Weights of a small transformer language model: 9 layers, 179M tokens.
MLP neurons of a small language model. Each row is named by its layer, matrix (gate and up: input weights) and neuron, and shows model dimensions 0-191. Each number is 500 + 40 x the weight over its row's rms, rounded and kept within 0 to 999. Numbers have three digits each. A neuron's up and down rows have the sign that makes its largest values positive.
A block is one neuron, or neurons of one layer that tend to fire together. After each block is what it responds to, as a language model described it from the Wikipedia text at the highest values.

L6.gate74:437489507540463495513476498568567445523491501467486502511511526598466441582479497571452510488543499458476412496437480465482507534519494495528519504534507531447493472544465527442513459465487450549478540445485507532521367458502526434468453502463560420495558497509451498508519545492559501543532556626475551496437502480556484554524457512430508481461543468519491485496490509489501543540489439444491482515480499436529537467426502553489520556557528551509485469469460448488584453517513615544484532499483536556496518514485467527510494520567566503517478488488520493555583449517485506571
L6.up74:473502485523495469486536515521486415476506505515510496526448512529492514602426443529598502439505532486471513525516483503448492505474521505517482485480475477527557493512446503477479509445498553529510504499523477548488495533562432478490455467547524459542502520564452580404529533546471480497456565593497550506519503504522500434398511490493622516492471500439546522524474440453516457476618526516486387477486528536409525528534460467482514587491493509489487517444496525467476438553520481522474529500495542501460498449512471496417514488538530554506552507547439501382472508484441473511
L6.gate181:512496439438534510517506583522487515519518476439475497508523530542570498521449396525568454478536454543455507485484564468553470408489535571507598465489547545496497536477555514536424515411530461478468423427494536505499447563478468561503502443499544534499528506447425495471454450464541448537547528538553575417524464494538532506526517536522468448542536519473454452530513507533554510437531492506498503473464408503492493466557453539518529499483568552506517445506502497467467471503422462500447543482505536459429498475509456456498483543443512510518533553501516471581529482482443498474
L6.up181:463497527516530556495542495484476497447455523532486449559489450513456484533469528527548493378505441526457499496438512480538471511529540487411515558483475450529515496537489496482476430470527534479597477538514510507534440561507533506548501514488483526413533537520424413499498544434499534546476461495432589529463447450564510489507500530510537474462523473490564448462477410479573522488484490506523493521494410526509536518497503510398491524545489511461562470546482454412408385480559479565510526552494514499476449445480499511470530502474535530517553542481483526491538500520519462567
L6.gate199:511510508496466497401494519546508506516521492465498445573543488518476507536541512471579477423500486495478411502510549491502500431547520519516441453417474516518523478545438544474471509506456542485451548444455526534511465605551556553502493425509489437478524471479462457557475546525464546496488486549517542553565421401531481529472521489473485452510567535445503480570528419458570490455534520479442479448468446532541535518510530481450488459449508433514524457463487477527467480455473493453482580495495537504509535459432479495470492564456534515436486521514581593456482536512545532521
L6.up199:584496480503527540534513502554416416596421486498479546504505462535524440542496556566587511569469501528427487478463505446536495559539497489490521449492513544513480458540526532561576507540522588520494537481498549544473484558490494444418517526511472471516544456502427488546472516522543496518451516518555472472541542488505550452489492461524463519478503523482519474522539456491521580506523481443456531509545395451539485511507546495550463582479531518544529424465479530520502452535441512495475540505424559477464532490489456507580440523540464552495485560490599548509533510501518557508
L6.gate403:449472569520453520544536528493476539499498498522603521435529545523518516503490460540532463490556523424495486505511480544488488495509452475435468522415593457465497505521463579490445540485467546476460464456478505535473532519522459426533464529496512439464505418506452547468502487558533540531499532554494575473490478487532491460473473529515473498529503461489508546482437516476506373477485476528420425499436485544430421528479406478437511480533528506464547521492531413517490486528523485460465485498559595476503484432542547548438512593449530484499503534449535526525487472562522541487
L6.up403:387557539526458443461501458485574485479433482533456436432532479519501489525479518540522475541600498495487482515476530485420497501403543483449487545528474517539388503461447488508492514511497534552485469557462596594511473494482495496465488538478442453433437495489474472495524515503489510409465554537530530529537467531456540492548463528479550522516580476468468484476493363470455524489500455455487489523487471534543454587494470467492502436529490514481540537449528502494505475551523515469491539546547538458509548463484514481396481503528497529432525506471486451536490478514581502497
Responds to: Final subword pieces that complete a word split across tokens, e.g. -ly in strongly, -ce in race, -le in struggle.

L6.gate67:478511549495412450433439450503514478566506522401507451518504487452524511540465534505552530490480530488500525528500457550440452507520495537525580457490567498531498536532469524509473511557528491524475428477486447504529414512442520586447526475448520491504520591571504488528465578457541583489487527499532507580502503611565530524531545545497543454428449547491481469490533467474597497460511461514463513551515504486471451536447497475513464519483480500521504508517392465574540526461439466512467517505478457521526483505513504506412500455548509513473490537545529522465597468552511549470
L6.up67:508505538410472509490536522556473484504438449542463511444517466473439505487468498494485472552527500496556410492507439482497489574485563592522545508523553502462535415475463573588511516482557518527418491548464511527491550447507485570496449479529513457475427507556482550516518498466519484559488476490540548495463518561514432507510538604513461509480495536524519529470516474480483498486486504530512485471530481492467485499455493470451486550375441569570495439505439597471515452509472445511496573501531527524522482414485528542534464515465561456439399534520452501499499502538548511500
L6.gate298:559507424541516528493478559481493519490526484492569495506489507518451538505539517503505515571521408435466513484511429540450466511526484468506527458497467434531487406400505513452499508485506493533508422506455479427459492507540461436496394412560471506508502571564544557491455520589550531512399510475542501472479508495507485480474487460535556445447517484457451474468534534492498582479489567452442477445434481501512502418508457521574474477498533463496506445463505518446467504538434482553429484439484482520534514500512527507504463463526482434542504576469528454493559523463540482457
L6.up298:572587522622548500466465499477538432459503512545530582474538502487454469513535487524482488498463490526467567493489496492505503561519524491530465466457513454526483476524517458476427453531549431434518479488493463451413546482572493546462485475436498474507516588476502502465496543495437504443493425487567495451482539470477489546470456404520497469379459405442523530464485536495450498486483496483512520478435454549517475480548501530511529515498496454488483496523531528468461552551456510517470579521445524543525460434482555544484474530446574477519449460517475534600513559502503520476
L6.gate337:486534447498495521575554540516523498486530456503482520501496463466512532549481463549516494516502492515419452502472457510387416553481528529431514503468568505524448587472452494525520529467460514453468491476587478495537433511495485422515469493467559492551470501578467515530550474452540547539512501482491451412538544465537499504485498499440505441529464473515552501414528546491503471366524497473538536535468500451539531486455486489519580488468479536485514418532505559572556436528569481455521549468571491475554464443521492551594474526501473487486491514461454510519572520528525499461
L6.up337:474471497491552472481538527451540513435502503424495492487523549437555519502483483531498418477517466480450508489558456573456494545478529452553462464484488486523534419487515499537581490509542504500445476567463556557500503519555502532472478517446477464427472552521472434516521528509519523578504519517565462453483490484471393506553463490492515497502443575434525446515587499526477500365506540495492554502522509466480452476408453576477570506520509475495509535564457544545482532465491532520446570412549467533481502496481515500592469568492457497460511514502535549532473453543533462505
L6.gate502:544559457480487513585572476474541507473472482432517462525514541487509532573541510474450504492434447483516511491514492490544434489600449443545494493478484461521371511477437496516479484528445508513444481517450493477502499485488527531442508563453493552505569444514496431537415444462500483471496551394570478438528492473492526511456482476497505492486401491484521540524548426486501492515481582491473531519461482497536536470484540441482484495535448507489479483505497552443464524431502534505482542511461515505568449482496481496447462597469493421481467508480403551512518413517540482425
L6.up502:494481510442442546440454468549422502540515460511536452610491435519520514453479481487463512488351458453514545507508513597436513523499442479456491382488501424502521550529523498470506515522563482593458489535451534532538518553577530503477516505573495532496449470514498471527540460453509460513533559474479467551511525486449484531511481511517488476464414515518560550498545444569441509474551531490461537511456515488505493498571461552517491496513520468471549523491509488506501483441543504518443484497498591434515485525522482508506532474403507512430514541476481532562522505433445491535
Responds to: Short middle subword pieces inside longer words, especially "em" in dem-/cer-, e.g. D-em-ographics, cer-em-ony, h-ist-ory, voy-ag-e.

L5.gate75:486578452460446545527461593542482571519506485548520498531516444521449532487518441456498488500466441451467510510551540506527439474469465419516528492502531485484468505487552522503447556427511514475478452561479482508518554425463501504513520519490488477510503483479447482469511550518510445554579548483563559446575485513545526416522523435507491482484412540572503578529551531492540482432495466451494450547492482562475397518542540510483496509416519522561501525521515520432538460497507477495480398538519575514447491503509445463463418529489432536502474464501432490543458508548514536508
L5.up75:470448606549491572407532443487457470425436486531559491465427490466499529495491474550490475435526520448571500576507501437526482443499486530500479501566431512513510506517468468459506466582463496484504504522474502474496528466499486573472513491452451483599436519505420492513428438430571479528477466483509463556555473454517600466480557441487443454481499485534484522555498477471485483461593525454459539477510521518491490510543461507483499513521512467538511436465550449609480547456465429486522502533532510525518512520483527551448493539489415432489494509512490487508539463491468465460
L5.gate179:529507542470521510504472475502472508497515563428512476487516540434549531495434425460479457494473509456535469464551500427497487545525465401516535461500531479540405486483483525514499539541595451481523455524512493498463483457523437525424586561472528569540466547465519553549522550539516477462505536564515565420461509426506466556460555444569511457443451474550525491494531553548489478459515503497518454528465540540437406514547502503541560493560498492509498500469509395516460568517501523552508492473447512506516487491535460561523480523489480413567529450514439486557500540490542488507
L5.up179:633487480474509601410500527498449544458601440426499509486481494491471520483528457485495533515453608531516538533504454485493507546475489491534544489441535495531525545384442498605540511458493488446507489498572548445524490521451430529491485504498436463608483485507499479574537521495540467551505520534515478499471489473486511500516514461517501503495452511552463445549523551481461529526485515537516507463541519485461554556499453478513502602522531449514571490504503483493500524532509487511512493571467466498475451584500527510456493431576494510510425459457469433541555503485536496456
L5.gate204:526471435448539447477543459490460510507525387506579512511477547545569475515460481475484522524461518467572493532503513478515540525495482462443528421530512480479459517543466543525508483498459575595482521513552512459498478492478494540498478514504527503481443534514445532551529508440526500407486485538495524486445419512527425543523558479545529494466554511517488545460527516477472557439427484526540499608464449516510454516495537510576530469472530523528460435444518509500497511545548585510525473499452570497489521508527509562526473391530471456501547446503511475583558559580431454484
L5.up204:557499453474453563469501437511460560453515458475499504486509428534511502484498579520496507460433502478413494469536389530513482506507444537385512488541534482583534492512480498439543426467519485484473587458476493513522432489556535540491446439459468519445511530520455522525498490518537511455514515484525551502509465515519488493465551400507543475583457577544489473486505432510544602504547475516471496486398449515468530539522491487504469551484470533506557525576489454548466505529454552593538510506471535502533484487536491567502557528467466478426471518484541551472520516530511559481
L5.gate349:567512497511444505529595493448460537434486497530511434501575475455539509510530471433519493489509549505488511511444572448562495554445466555495531496492500441478463509465530500485527502543466477507507496475479468481481445469525468517474525557549453527523494543516471492521526508442515549529430513604419494496441466518468437487501560557570541496471432500503470576451520466488501470498424525476455451507471533538508441505458568471485524407511436498575479473469492422529548466457511494538464512438431495508497477558535518565468557560489584503574508431495456459521544446444467446499
L5.up349:525516481468496523542549551537412437503509494445536466523539485518492510493478517460599474518426538460594523556441503533629545484476564549517493478502519487550457525471490473536457549478465537541526479523485460495481440430510485503513439474565446472580469530524521465480519460505469545511524486557499542523493435479488387509510599528506470459519486507546481549476557470483448454463463428488441535481465468480542488461470514496474431528552460428558512524514492503543536512487514545578493520485477573507527526444531519540520488492508526468535483383476497491513499502390532534514
Responds to: Middle pieces of common words split into several tokens, e.g. elect-ric-ity, patri-ot-ic, chem-ist-ry, acc-ount-s, Eu-ro-pean.

L5.gate36:454514502515529515553443531532463547549546521500525485466512485483480513518500486508544503506479540525458536591504477469471554484599485507471522549565502521487422498511524493507511457530540410539496470431499461526567507560412534512461459510443510429599409551516489543483553463470546499533548512464548504493473498482441454496442465499548492544526484603493552495489552489545615523475487478509491512477485544555461468423442495498542500573510519467569505485488434484506463560450506463528481541569523446486536518519549434610496469464550486528485496494554490549430511560523503509499
L5.up36:514517465536461403561504499536519490461455566546454514514456494469553442536558592554515545537544588427498433544479424503493504519479565481456449482555494487583557519548398545479489472552518433532472519466521474469469488533497560531501501474542465495519437535487460459432497516539502449502457507489488444468478517412514446531486510547460517564465495545544461518506486515534548488446437508557600487519525439451497551515453490521578552575494494571497477477481491442450478448536462512497474458525523473497501510470445510483548531508507466559503563506526520491422541533549502511486
L5.gate334:452565421485522629503398439530507502446522475544528442413484499495482488456475495441555452483480570548541604550548532479494481473513445520533520416411548484558483475488545519492474496436517542458503480464475527488484438553492566483513498455519469458538557476465502574524487520487485445511552488511546559528458440500518504419424500501592495516522529484508557529456537555537539480410546452487544521539487490540552506479509465478497474541515525509483464535499530504537484459487541502531495480460474546456490510429526516545553461474535484454551524473589517486447510548505487520504
L5.up334:523462503532473527488474493495462477477490552490527522486583489529564507520511542476454531532482618503403586514515538487533536428502464522534527476447500496496537538523499512551521454466513481561492491453473446471539415502463486475543472541479523499467573480480577478504478470484486495565475484553557616461461433465487477553558466560560445504501495482520521551505629505491532479476547478471434500533419542514521433459455459592486514508439522564551479473530522476456478517486420520494475479462501491482498501475491545525517492474498533554462432507585505564504522550535590493508
L5.gate364:513524483458541472516572455483472531521518453513529503490523455517485507579549480477546438434481414554515494430538415527471494453472476521500505542450540559505489525460464561505416452438451494538532520421539428488527514486521494488506488540534552532539506549439452490515507524509463457555553496465559558538451437487560526487515459566471488575539508477502504480514520529496515475487430530486530510489474398432519509528507538450443433442472533523515499581600510502523490511510509537505492454506422435458487477457540486518549405532497570521523516557500573514560535471458454543458
L5.up364:523512509539522479498488463454477556469502525506482500474490489448455462500431526389534547470530552513492559479483508529562512515448537572564527517470505514439517564502460485478444517507493461497447587403453506497472496500547530467494555564554462488534518450516437511448454472498490499437589431515618556614551589451496517439555470574495511526558521543474567504494519540499456538441486463412491490521463492490535554529545481554478475520485485464532469525551487467510538469555533489541503461476506424521513474456494484563484487508483542509507436530510535542565472487499472454530
L5.gate412:461470460447437534473594467420432495451478447566507586513454580443451439495543497511469547455518494499508473453481522503499486515563584575548534591501542500462471506449453509485510481488479522485527511489583532433458525520524412510495458445478526586546517493499554534502545482453512536552450528487530527504499430526448526578501492512521490519555499502564562477454538472506573466500453488518480516526498443537492457551492546538512517465478503490431512429450505533441519460486477467502470457510529539514534487437479561558468551439559506489474493446463534513499526469574480579515
L5.up412:436457548480483508469593538516433439423589497452509519481522527587490470542547499467512560542527477553524502460460551473585541471502525567546531514542550503454479427574479459523502411487589513477436502494441540514480465525511490435514416553545496499475504457512516524495460441520480550466464546489526487500586477497484438429485495441437514486506503542558549524490493542564513545527477510493496490501564559487502486522579567485454458456388520468513477508491556424485527514578494451511540513491505504426537528505448514506471559469528489505543481502499495510515522423506493515493
Responds to: Opening == or === of a section heading at the start of a new line, as in ==Description or ==Track listing; weaker on mid-word fragments like ad, use, amp.

L5.gate48:484479514504587511450519479502525529503470431534507548504563548545517572497476523472587526493505546517469485464541462510485414469534507514556523504503593492485489474512495559461485520420468488526471445434462525532424489558503418522511554515512470439511525440496450496502528514456501564466489574517437544542528506519512480521537474502480502464544524528545460595477514487510440435420425540471506417490456523513500457550494451495531481473499508444486460467471448507478507513530436474599496439518559498550518542530552499496442513466488548431539477535513524465542626524465424512556
L5.up48:497497464511510576460513465516499483473511439521553583497529487414507489508527533491528506461500446437571462531522407568456467452544492494529534483450517433489477488515555547514534501464478523498467482462483562500518473534469550460506563514473531425501543425492509494562476485526533422526597485482402479496523579491439478518531536492568470642526515490478470475547470464507590525487490488453530480464501485461530465506534477462548520531474450548515488509485608525519434491587475522479533470511511494491516420509500410548510495489452517490495435541427558533546519545496494516519
L5.gate261:514483525479519481546520485467440463430525508465578544506471532551501431522519469541498483442540417457505465471548473469446556460516515497461465471482474423484479511444538565567545583559562462566530498472496513478487518587509451512513524451488416495537490512466458492426526521523510518432544546538597532508511434516470534473447459527575468496492523518497542530475520558481488484552442539487504483499460504421502514491534508498471508469552563484470508451509458507543534475483436567572485464489469452518503585588540439513486476587457534560452526471537534496496497526602462478480
L5.up261:485542538548512576465505443546512541495459511526496515404505505557512480460526478444520486565498494557517491491549539445511511588500452534551530507455479492551466441541474516484490539467476511460541488508486504532420541527464581516479525487495531433518484515514508448504432564490493515483487468515496444524509510457480580465421511427462525506443534525490546543455490427530496513530571485430460554503438514529489450468459486521465553495525496450488568552456405468517461511548512538580466511541513474528494463517513450379543487588464459407456487560543476554532450471519459471449
L5.gate381:552571559472541487456517443523460429532517531511509517453493557489488481496457543515530539505543475470515458501519541467520505497584462458537543464442497407495496462518432537527536459553437581518490461489543472473531422561544450480521559563485567492574498493490558475514492512501480437536460468551543533457517509555504515482476455497519456524516457505571492597401510506463418540525482552409466437465504565451543422515526463419464455525503461502585535504511457476482456496494414454512553516517485467505515489500475454496514493450519522495467470511535515479546533503596516468480
L5.up381:526470573495535485473498479442494534459509553514512418572506532581500478460501490527545538428587537424481485544530524447478451508459480426441533436500521531471497481546537514484511455457499476499494450455527463478513515576544509519442572440530518497489567589500526465460509576486433565503502478459444519442462508488463496577463472445518467474461550429502483595435504555501476522497511465456472488501473519497472473492447457458497475452507474451496521587550482480515504471475506517475533445558535384498423481518538445488522478555488504534490486542505442487510520384526498517468
L5.gate445:480549570529487540480485488504462525519409530540440510434468519567463445483498470421491549480540471513451492495468497526533518525502467543532551481570526460501486551486447473507512425505485499447480521553492503464519468532491492516529523466478583500448520435455572570457465517493460584455462465470551530415511465514473503633504594521524530478447522533418495489525509493519516510484521524478503460539514511447494383563553468473505462502497509589484494514439413569531478483547472526442520492498490523533524534531486435529508464576461439500497512517427519517454436501535567513511
L5.up445:544494504480520509501491531453411428525502449526588516450450506523521437567490456524539437552479512514476501498529477518525469463541446547549530502525473547584525493483498607501499510461458541468505568468437469512585472526521506491520520479537575493498503480495498480469545523513528390479571497456537533532501500498452507483490516490519514466483522550458478562532518465492520482597488486474543497509456491478502470482517506460547580591501463595524539430449544467564561491560491519578528506514518514512496452529555479522562499541432548514480494605511538547598454476497508579499
Responds to: Last piece of an adverb split into sub-tokens, such as -ly in probably, immediately, usually, or -ost in almost and at least; also whole adverbs like also, more, only.

L2.gate16:502463489499438535509554486510508501455449481479578492474513503544527494521505469501551468506561472491432559499494511486573459475470537559422471508456490473475516507423485514504551510489487457477512515524483572466460511536469459604530506449491443454493459440477450588512489488486531470481548433513550523463491529527562507452447460561500502578539503450551484493425536534545553380469504533567430536481497500435490502519458531526473521533488548551529468546529472480537506486501550492548468484554463546464490465449484543571479422396584446536484528512581476488507465582518535521480
L2.up16:581469504527521482534511437553478492507494475542502460478514476490525533510456480402461522496496518571529504440509500433487506459543510509576526533544435517557488393505483516490476471511524545538486499549445491544489495539481428569472495482510548473583487501532569485449561511408555451515510448466484516469535574492504488496514493545465497549552519536551525556471532514555530426509511437606488478505485498522448510426469464521522506467455551541523481488473558521528427590511546541499510519474516419503453467564382460469526513504551530504495434518403502546476473505518555501519
Responds to: Fires on the first token of a new line that opens a structure: == section-heading markers (Charts, Awards, Personnel) and - list bullets; also word-initial d in don't/does.

L2.gate384:573495530559618510512573531475510506464522503446513392506510537490506482450531484446455492464539490454504492486492470443480482496486583445461460542488487469452399522520445458545508508452599525500385501467537457460551575541548468472551525543582560546501473468474497572487542523493506485483512542475561497470530471487469546517585526500550513545454445490493538525468583517435523479496485478470475483538429530518475498559481479549486513527481452465493573503467498551502479502528463507497482538440426505519477474453483465454550469485517488541529553537445473490454590558495509523466
L2.up384:593549582466476565590513434510513418513481522496483506477551526478486460476549454527537478493518507521448578538537401501497463532522589486478491512488494497521483518509528566503459489524463518515559473465522501470484497548579501497471564539485463466547501459446442489489447444537546475487485436474622531410484506484503514488496532503534514454554525508492582514455506485476523532474486459522491465497440458440548523498503505441447562496530458497460565513557514486491527519546538586428465512424484570481451501483498495506510471397463489475522523435480464515575545562451557489491
Responds to: Second subword piece right after a word's first letter or two, mostly om, em, ist, at, e.g. m-om-ent, D-em-ocrats, d-ist-ance.

L6.gate37:525498530520372456588509508522461437396460564500502500560483487475513512424500480480469488458485515505568492464471529543498590476462588574525491546507487459447542518505457557405502493625502510497540508558493512512567464473518487502512511512522521480552537467460453528507564501470464537520459515501532546495476415521537540534443468504436492525556495436513551484533466495465542424489460473441515519527459451514512497503445523453517608562522485447527523532467537455517496517496494581483515475477450457540481548536516501431418467461524537519503500462484482485469536481478533551454
L6.up37:531529529517531528508506481451501534431467508483510493484442573492535486561521481552519464466521548526534466457488505442375528526479516547492505457591530525430576524461539495551482518461499532447502509503484506497491523567468470491451521430449497511491488501441527567493503424518585534454467555462487481488535536548602558539527523419475481496489532490526593471414502498481453514469473506565507486499469542492506456429446499464494529537504530482486443514441447514539511499475517440550508468496451528428533514496477513470456365575505491522509482497504446489498509454511514547375
L6.gate94:399450533478444496448529466490515466477519496514479475518515410530504555536533518510499484430534455464508529521459481561469501518539465513538486524514536455521483456490465496497538522538516547483478507542500518505544519516509530483508476514520551412520467543490508466510585528528471504542440491473514482481554454588470528454432453487494476534560587649580508518529514521469530558478518492478461483516551553476512480485564460491476585599458474538557483447495476464423485525514472473508554522497493515446490362548438501494473522535549435522538474568525493543456509545484560452547
L6.up94:466504544478472492535419446475487505587422473536509480512452543470444548516570496454480509583440453507522526585498482452498505561487455527549492476474480466505582523477536459449522546519474511473517484482514501505494528462456520456506491561526550497522542581494457521525490571491499596438532585397527545489502491555503565528525548421511514525504463611569502493456502464501468519519485545444532485553497458525524526486534494386468494480496508534554496516502532525453481479528478487514472493598467534552560501489418418471452475470480521461550501510486515534530572491504525478433
L6.gate360:553557476505534517525469467521498461550471592516533489461425443497469504559496547508491565552434440478498485487421470495491570484508500548527490466484559483439396493462491546486514435566538498526481421510488504493457468496505545474526507532521536472470493469500550507458478524535454521521506479515572542596523512476499531469506488518554479464518454526539552521537516570498537530483587437475468468522552595498556472492508551532508461452483522505447484494563583434519497492457475541508552472501441471504604543452476488493565477455525452433541429485456463509510506470540536591424
L6.up360:502540510522532573508544565438510374466429537584559544479469536455529474530513572506526506479451466459533457446505586470465533446471512511467504522473516527450452454422504483495486454423545461450460501495482546464541519450486516523529525486536561500449500517406499494455512552493439431607443563510573490533519487425480552449490485489508481406554475491508504509490551503530526505430462430506526507449569430535528524525535472583479481522530501505498491472556523471518523470508472537520486440503435500474463460530511531477453490456569470499475556490516507528517538486483553536461
L6.gate456:501440579509483517530577603514522501549423494456519532501499468512471485490497514533468470469456516467515473466514503465522486520523477536478449524468559470498506482478409528559470429602491465455520467537472491484485449521471538565452428505513467538488555514463514544500560437573481529532488587524454507518509461500444547465597503520483549478567485535567479600478529559462525521510540487493509495526480464469561595515503512544458522559460419472465497486525526463469486493489487524526521395503459480577543538524524457572478445451527408555461525525479426469510504507484487483478
L6.up456:576495598469545464447481534519511522546443612456597422558472526466480486445436477475541438437544466496529477466481523522458492508513593488480431593463499482483474460465488476482417452534598546490495517477438503443480509477512457459500557538532539517506562504483487516474500543560484496524482559495473445577572457552428512494529502474531466516473508473494521474456508547532489548524559462469528536485484473511517543543425471504413541524476519581533455516435520554542494473540489516559489460459494531454527481517497533431467485519574460475490451511527479459539494519497489487479
Responds to: Word-piece tokens in the middle or at the start of a split word, e.g. re|m|ains, comm|un|ity, S|ingapore, with predictable completions.

L2.gate287:435523468454497499498489486428450470582491463452462456540566536520444542451508538539563508516538513435502457541445475484491499567490559542472514499464557591570486516511513581405499459497521475540537481574495530558508575533504457489494444546467510495404464511480455484456495527568525555522540542540508514519593516503461508482545474513494556504450521526470523571487489548496548443473449515567535508514515517515515385539552481489487479518508559553507501472504522482456479466543450464495521454564505532462413442507536460566605508451527460506497556501539510477533495458490532507509
L2.up287:534570545519547483483572524606516429545541474484564514485584448542559521478532498565529499522478572493454452517587512457406598464542472507572487580486517472524500516504507502497425496437511541458495534479495461474474479547491462530498565493509491503503538514513572431499534503471481557476395488499510539468521481479495522462496484437560462562464498521496482446517444561535439530590463532542539493508467573480523500570461495518457548466504419504537446488549530463493597471531468499489527527446513501504509469534482501517512495499554505527453505611495531495499502503477557487482
Responds to: Final subword pieces that complete a word after its stem, mostly the adverb ending -ly/-ely (likely, mainly, widely), plus name endings like Northwes-tern, Sh-ust-er.